MLP neurons of a small language model. Each row is named by its layer, matrix (gate and up: input weights) and neuron, and shows model dimensions 0-191. Each number is 500 + 40 x the weight over its row's rms, rounded and kept within 0 to 999. Numbers have three digits each. A neuron's up and down rows have the sign that makes its largest values positive.
Before each neuron's rows, "fires in" lists the words (lower case) most often at its 100 highest values on Wikipedia text that the model never trained on. A number after a token or word is its count.

fires in: "and" 35, "while" 11, "where" 9, "mucca" 4
L7.gate455:463573504577439599481562533530460480514532518545551504507437490505444557483431528409487484472494571414467530560490477552506505497505481466451523460489470441482544492444482475532459414505552491500516500553482595574506535531539550530515508507498477504439485552488425544515563459498445514418442495535461534474506539486437513539458544494474461474529528582552441552534509475516478565472555455455507527479444507479498542515516502565522533459585501513473472474520472496497513505552501514575470545459538487549501527507530551449446486463530477537557565480465513498462487460490448425456
L7.up455:454486517541483554553522509525546549534472541559539529504536481551490479451531472543535516556449512477541529556471504462482493553442509558541490420463475502481515569486479477522487479530518476565456482544530484472461543502527574588413522539461530593557498544460503433508558435539461430491471437498507498504538434449477412517508415548569551515518502465499488470472500514470607478470417494557537502534518519538497480477456537485394562530450525523501515459500450466521514448481454480496465571443509461498514509503430507574539491507501499478469504505513506519462468609497538535519

fires in: "as" 31, "following" 8, "to" 7, "for" 7, "since" 6, "while" 6
L8.gate327:502521538543476521554480558420570548496495487469482499556521502515482541454479521507556453485516547485466480531563426453501549499468439401522555505541510475493513472543554514493488532465507564487515533455530528511466530444586549510489561478448401529577537499536573499579477473468546463377431468515519410477519545440447482519493501534467491548562510446574544510436457516465506501464507488547532475431536478441460456475516537531463530517494469498472541448471558554462455489530530498539519489494524534469520447536487553428471442482571507522552504538519501511426526455486507509485
L8.up327:518549499488528502464511507495476468538574484513538507559490487534538498486532470483470473521492502535449429452467500477567486492528537419478568511523489493510596480559551553465553550452503492433514549470507484485517559552509418463540468507555524505485398542509571493515498471544410580510509481494518518514524528489562529456488552505570543569497489464515486406414480479475526470523449469527529531581522495524524494504527532534405483539434459500482502523473462519510482448536482577430505509466555464483500470557505459507498467522553550497457492539474522487412629484417523540477

fires in: "of" 36, "with" 28, "in" 16, "to" 11
L3.gate28:497499554494541456504507489487561495453441557528531513541529454524549556517429521559454469514571520532481504507508456530455532525549535565472481471488464478487589468499580456443426502509494433453540575527463456487526598540567509524420476463481452421560524582516518524495425476509580499451463516557491476461507510460556443445544563428471536508540522507527459500483459545456502444537506496537477420493452459476502533487464514526540485485522514517608549501489579490490550504501563516480485512504466581508466465419512468501484462484425480487501548524462492486459542512502516503556
L3.up28:475521559465509425530571461528588485467537580493585490519495442537451519496519485504461503530540573568475484495477533543513612553522466516506483477540463507525597511477593463522467492550503514451459516583517493468503538545529483542475496498441539456534473544459448584452480486520467533413489508502469503527522478512552419471546562478536481476501441447565477501555418557478483492564577583558512506488442516473438504506473496539543453545516532528535504548521528468471495540530482505493497513486435538534480523462476484498512486535520459516469517415470496551527514526543558445562

fires in: "of" 44, "in" 14, "for" 9, "on" 4, "peace" 4
L4.gate362:646527459463450529555536474446517520573532577477487482446502473537531468548555547514481415535423483562490482490503546462516506537537495498515461473476489495482514534591546518437519564507477561493431554514551562512470550534452546526493462509518499472470441514552506503544495498539450514457544442472505434523526465477482482562579517525452479499550558451488522456512469486510533477525488486477585589474468497473466603493517516561532471532452505505491507532519445544499484511472514492506488500488548433521513441496511505496566440479541515515574463451598561475472558541503559505531
L4.up362:469549459583497494499480469539477494537513445512495543573528453499653508494517514502395517449536480526519375501451453561462477473545504498509518550482467512532515490528500547440465490471527503441540473505538460466528522424532432466502471405509495420481511510555545484468470491440565516459465520486588499495540467483513470521449532453444449499493511574495472486530509466469479499502413417473568545522513505468542547457508546532546530528435524505480486530517460482498511407450485499546474538574529548543537521491559528550497496532485475472463512533471489500435470534485527468430

fires in: "at" 15, "by" 14, "to" 12, "attended" 8, "of" 8, "for" 6
L7.gate186:581456536501518513568602458477512473432477470478444479450463470499545453545494529517507594518513509507416499445504484529442509572474493457483492456544454501475499494495488467478449513441519392501469508519488513479467518478589576507515464506477455421588483464528531529506507498505546486464430508490556585540545540417495483524536477472468516552516509569551481527497452523471471487504542505401464512521474553439494465516497496469520505456492503471430514539514561520511495390567436533491445454518457522596489454457528507455481502488549559560465492491471543500478538521525542443499
L7.up186:503487539511498525536581442447577515482501472503434490500580420487517406511456500555519476491468488514514435479502546543529429558486467446567481468500501551529484457503554492505509485437513444417514515454479486532512515570505536453480511477526519442502514533502588469470477470537530511514521477570557487485473462457510453541494466496581398534481480459509490442498495490468487479552523507543436507531400536502502461532461522481620441535547524465504531546448502559506475492480480562437435537484515520553491514575480466548483540493611506501498543490519553477532502568530516524579

fires in: "as" 35, "became" 24, "become" 8, "to" 7
L13.gate220:594507551442492467499562497436519487516523525512487430454455428441523404526509503507519550521521568527545491510459516496514506389506514557489491480450479486478464479510440508454507495479462451476534553421541496523461577500528556438547470484481600520504477508523518516443499437524461528540486447472548591437504579474486482534460450509542516566447542462519470431578447450528543481509487503433449484467437488557487493495491531502559485446520515498546462429512555522468453476484499476463516494587470569450490474520476497557529520507453518470436491459522459515476539476483445452449
L13.up220:514427483450520490486510518531539439572487488476449446440573406447531542449494552538509503417544438458432501494452530484487528491514525505468487504483466519480517490449487512370490560505508502515487521506501507503468531494475552535462489548441517452450481540517520478430477523548512444462512454462527535576443493418424514446556514485531483513468483454560494542405462558481461544505483541521509459588519462495459530465476530416514425487475514516505572492456493456491531477516478532456566478461465553465492414512419445497449535531527525519455432557531469474484467484489537464518

fires in: "to" 91, "would" 5
L10.gate109:497479456543600518503501474456427444550513493519419471511503489539480512562489486469521410500526455432472554547453507565495503543446506521442482467491555464483452498452552603546511557503502511579480578473534501443472582450528526481479503495486545492524474494498493528507469485487463529581529551476487509541515578480538464516487518527559484512547526490518450504622376519390490416512492486515498506487495467505578478483558537460488510498582534449521467528518462520462547487438533490492461543519484485422538527492480428532523509473540523475541525501429490518488524548464514476476
L10.up109:544505500517514481521558538510492429559446485514493477526493448567520486469459620412509495492469522497539518468528428523452514504548463527532526480537508490483471474457528495519545452509510486467471531502570601487532507465503504524521561539466549520478377513548498532439493543503510437480474486552505506490493522506474511452507453481564442502470496481552472511502474544475489508600499522515489487527464461571505521449487502475512470517579490523411477491500438513444523501488579492451456486506444483477373463560548502492529464488465531516586543541538495559488521417445419447600

fires in: "including" 27, "as" 17, "include" 12, "includes" 8, "included" 7, "to" 7
L4.gate39:561480474507532516499577478459452455457493518542452483494498506492484496609511384496586470552536515531494462459447446536456581449442572499491462461567484498520527542514458472473465574538505495574424504537469492425476562515544510440412491470503537511505573470537490532458526502500534506452460457515520434539445528528516487549432444447493488505525574533587464459420585535461478450505528531470517510537474506526497477551496488465507502535530475391550548486526507589488520588479475493505485528480527489527516470510483487507465487533509527482514506494462558502485428503547477507468
L4.up39:505484432535503452468506564465495478478506434500569415423555453445492519507547522462522472528394497442482593512447506546535487465473461505517535482369451583464570490521545499436489479446512469478465470567539500477465499490543489499489555536502556589511469542508506471508585426540451575472489468528506474502499482543450475546512475520532441540468470491496474475552477485518488471501490514476507478516510509502570530527501427465454478445536517465508471510385513559483485498483474507482532550540437503559472467559463492551484544493525544544472514489501470511464461455463517383484

fires in: "to" 15, "in" 12, "of" 12, "together" 6, "as" 5, "on" 4
L4.gate124:489526514503495509535450514479511590570438541568493504532478527468490555483461459513518508589501500535505446473455505465514484539505490451522486551528450448513465508537580488490523535546451503530579497523559572493442543438553466541525510541481522440513494512528504466475462494473518521534453453548475470517496468494527546574531569550510457583528533510469470536462513474547538433557530463571528504582505460497546534478458480613494578506483487483585488543543473511432402520515509504568544437463582512544515508504436539494502526471453508479457506477529437543439462531546548490439
L4.up124:452528499448534608475571490512547573587570475568492518566543554520512512453531451511495479508561474432513497551471489471496490499487531436463495559481443425512514457533496567470436475514474468491462504500476481476511583479520422580448508586434453479493490536522453529422491486526538486477534507524490545556410513526515490472573519541457514487496510512460464532514515428500549487572534478510463490456536498476438435465508526478508541483529542567525532515505487449465455446464518441504464482473520470516570527439482457581535504487558550455538496502550534490513463492497592493434

fires in: "by" 16, "of" 13, "to" 11, "mainstream" 6, "synonyms" 4
L6.gate383:512524540527540543504475441491474519456528474472484504417505468508528462610488549563433482557517444480505531493476484529488523518427523469520570471432555411469487479453560496420538474464532515540497484521509501481524469495535514565464572468522537485536530507513529462518503484462557465552474447518418475493530439533541537514495484467498510480547447561528451469488494546499505521488402541583521455479562492546464445501420469498505445614504520450476426542517458545518467494594484485475464479440554557503469472466497455465451555538558553480534523427536449482506520516496508560475
L6.up383:529518487587522603544509485480496461462515498497467496461572520467493497494532442546533450488496513481501543480544488512495408567438490493534572516504507421541522506438533495509537431494514514506477543559515488567540535482545560543442574369504525516474548561485578468569589465480476534525491518485502488459543464564505510508501457443511525469547450552476451453446457528521479553569515528557474531563540575493434547562496517480536495542494453492493481491472477456608477477528516507448477499495414493539472469461427523514492505465514555554510415493493498507485493483507492512538

fires in: "to" 62, "not" 7
L12.gate386:528471503448510538514471511501498482570469500492528514518476454545557512439469500464498479466521520519418463508486466541427524525493484525492527502511387494492421494482486546563477567442512495507423499502556551480522516503501506489491524510485534537442487485440521475514485463490556509490499522523475468512457487488567530534506495540427546549535499463548498562551477564442585431478479493424407526526550496531500497489502480494497427550505391438526480452519534498499443479497521400578560462568510505442512505495506478482584533529531486501576483490545529448539501608513382451547
L12.up386:503518467467488507455504423503506529560485507527519531520541563540521552504475554470512510487497435505533483552430458538547441537514462455575458553551527493482469553503511459394538465589474488478504471483444458549506459524571558472533497531484496472524503540507494467430453467518520439517478427478529524484482487491471478527533467491564578499437546501572470499475478530428520487520481553509501494522545471659420522517559452525489507488486464496483499548513523488573496502475548586526495602473597523517503433483521456459497529478490521541481523450454520609489494525477525469511

fires in: "would" 28, "to" 18, "will" 13, "can" 12, "could" 11, "ll" 4
L8.gate367:416416410528517486548531550457440506422536547474498469531564488508516519465500544433497442520482501473499507572501512569524511477412512491527490520553529499427440474502581489504485528480525535532514465479467552449505568390513526427506562518467493482546512441506493477531517502536601532491483485515469451494484513418533499426522542494520540497498495472539510474461459506526480488512479436455521481521530414510453518460480536445492465561529450477503454535430497481492461557468502543582525516510480548536589426496479502503514482431497463575532469520411446491485532459515429461505
L8.up367:543480456468510513479495507441549502486453458463469502489557572487583517472474547551517536499519457551481472523491439527591427457438504510557430468521501533413525491513495502500465500518492528434471432408521608494491461443518541429525549494487566448491487477495479496439498437568481539537449441515548462493459515460513523502477525513513540515522538456497506477455442521490415528478481495528454516467548462537467558439486470444517524512543526422458460518513429457508549544545473521519476460440500536474531499476524571490502424540533473529515558471457556476518574406459434512471

fires in: "in" 60, "of" 6
L12.gate462:563461507551499486518536500510513539454537503611500504512529549553533485545503466493466506451443412510499449488511548512428510508535494499513552487489490507507498499528418520499499495492527443452534444552423529461462515450457557405463432487559502501507547450503560524507493492509442523409552534550445491510525510555505468529515511500412461463516486522540558453474445467401554503532551491497463509586433541528480493543423508519499470519503496512405499488598440491494529535427521581447530513471482526499474457460523565480496493433513529508437481545425489445532483498504439467511
L12.up462:504513529556459521466496399454510429514392508546470511499520528569579510508511467428426475482537499520509490502514484466508508451504595470536518533515508502453509467521422465529498532425443524511487491497522503478518565534520469422489484550575429455446502475506447462536578530523533496479488469433484471524512492455481489510536538534587469510598584576564443526440513472508498514545498552499502474499505533475510564523502446512524485580493542537484518563551530527522571533457544525520544441439575529484524446477516534531503524465446527524510509516557455570540517523464490453434

fires in: "as" 46, "of" 8, "to" 7, "appointed" 7, "became" 6, "becoming" 5
L6.gate205:569496471481476546521474473447479525451526467552536541554440486471558449596513578521523560435530440442487398513483537529547465508498557425470544475529460490536503533540565487488499479556432482539554509564564475529494443507495500451532454439486472428533460494506523483459527483546513402510483499442503435517528536439521475571490455465511432430479501515527527535460392480481435516486576541501507510467426482501448478475497459488483518507497494483501475516499510537524408529462484466436504532467578466462499511523509462496470478510414497464450507493472453483411538470447498485499
L6.up205:561471515469534567506496518500549521445452528550542495545538474574427493508484511481552504414479512498463453473413499483458458542545601494535405475468522512517481494508469525477571543546446418489501439582469499429512532528514477498575502442509548464512499549504473453473465496573572522474438435507527477482529554449495491500471541512529434477446512500488526515479469487515468594567561560474444562494417548493447513539493553440520513460488531511495498502524389496499484457457502506546534499449489492446514488491470554570508491480404452554449518504504453497491497490539514502502

fires in: "but" 46, "and" 17, "where" 11, "though" 8, "although" 5, "with" 5
L3.gate423:557456518576542580485550478506499524543528514482530505468503507469557439429524431523544570462516509451485527485543484496477590549474488444442461413480496483449480535496528495519498409577492518510467442540511543517503553537503511533454504528460488494494558531448400432462563493464423467470514513466459488446544515517547459449469470473466493441553485547582481499464529526493548575498611524485561498510508508478549525495485510520452470548508528486564456502528509477570432446521476459483445536537528507528450558470454500559472428500490492469522485566524540536455509536512534580520
L3.up423:516532546492549477556508490495515571428497441503552536513465511512533539482523520504488404448509481478477540490516483491494486550440485553494502423478491467500503421496487452536541517495477550506480514530539535540474544560509509608412421500568470473547564482431503536473540517518451532444501493488416452449511589525502492514513520520517429465511486477578481512566558444470514579459561516564508447485529448508467483523496516510427516444585519477587456486500599415495469502542495449485486527500534495546509414503461501509500586481506467493521570524508469503465541537475554479526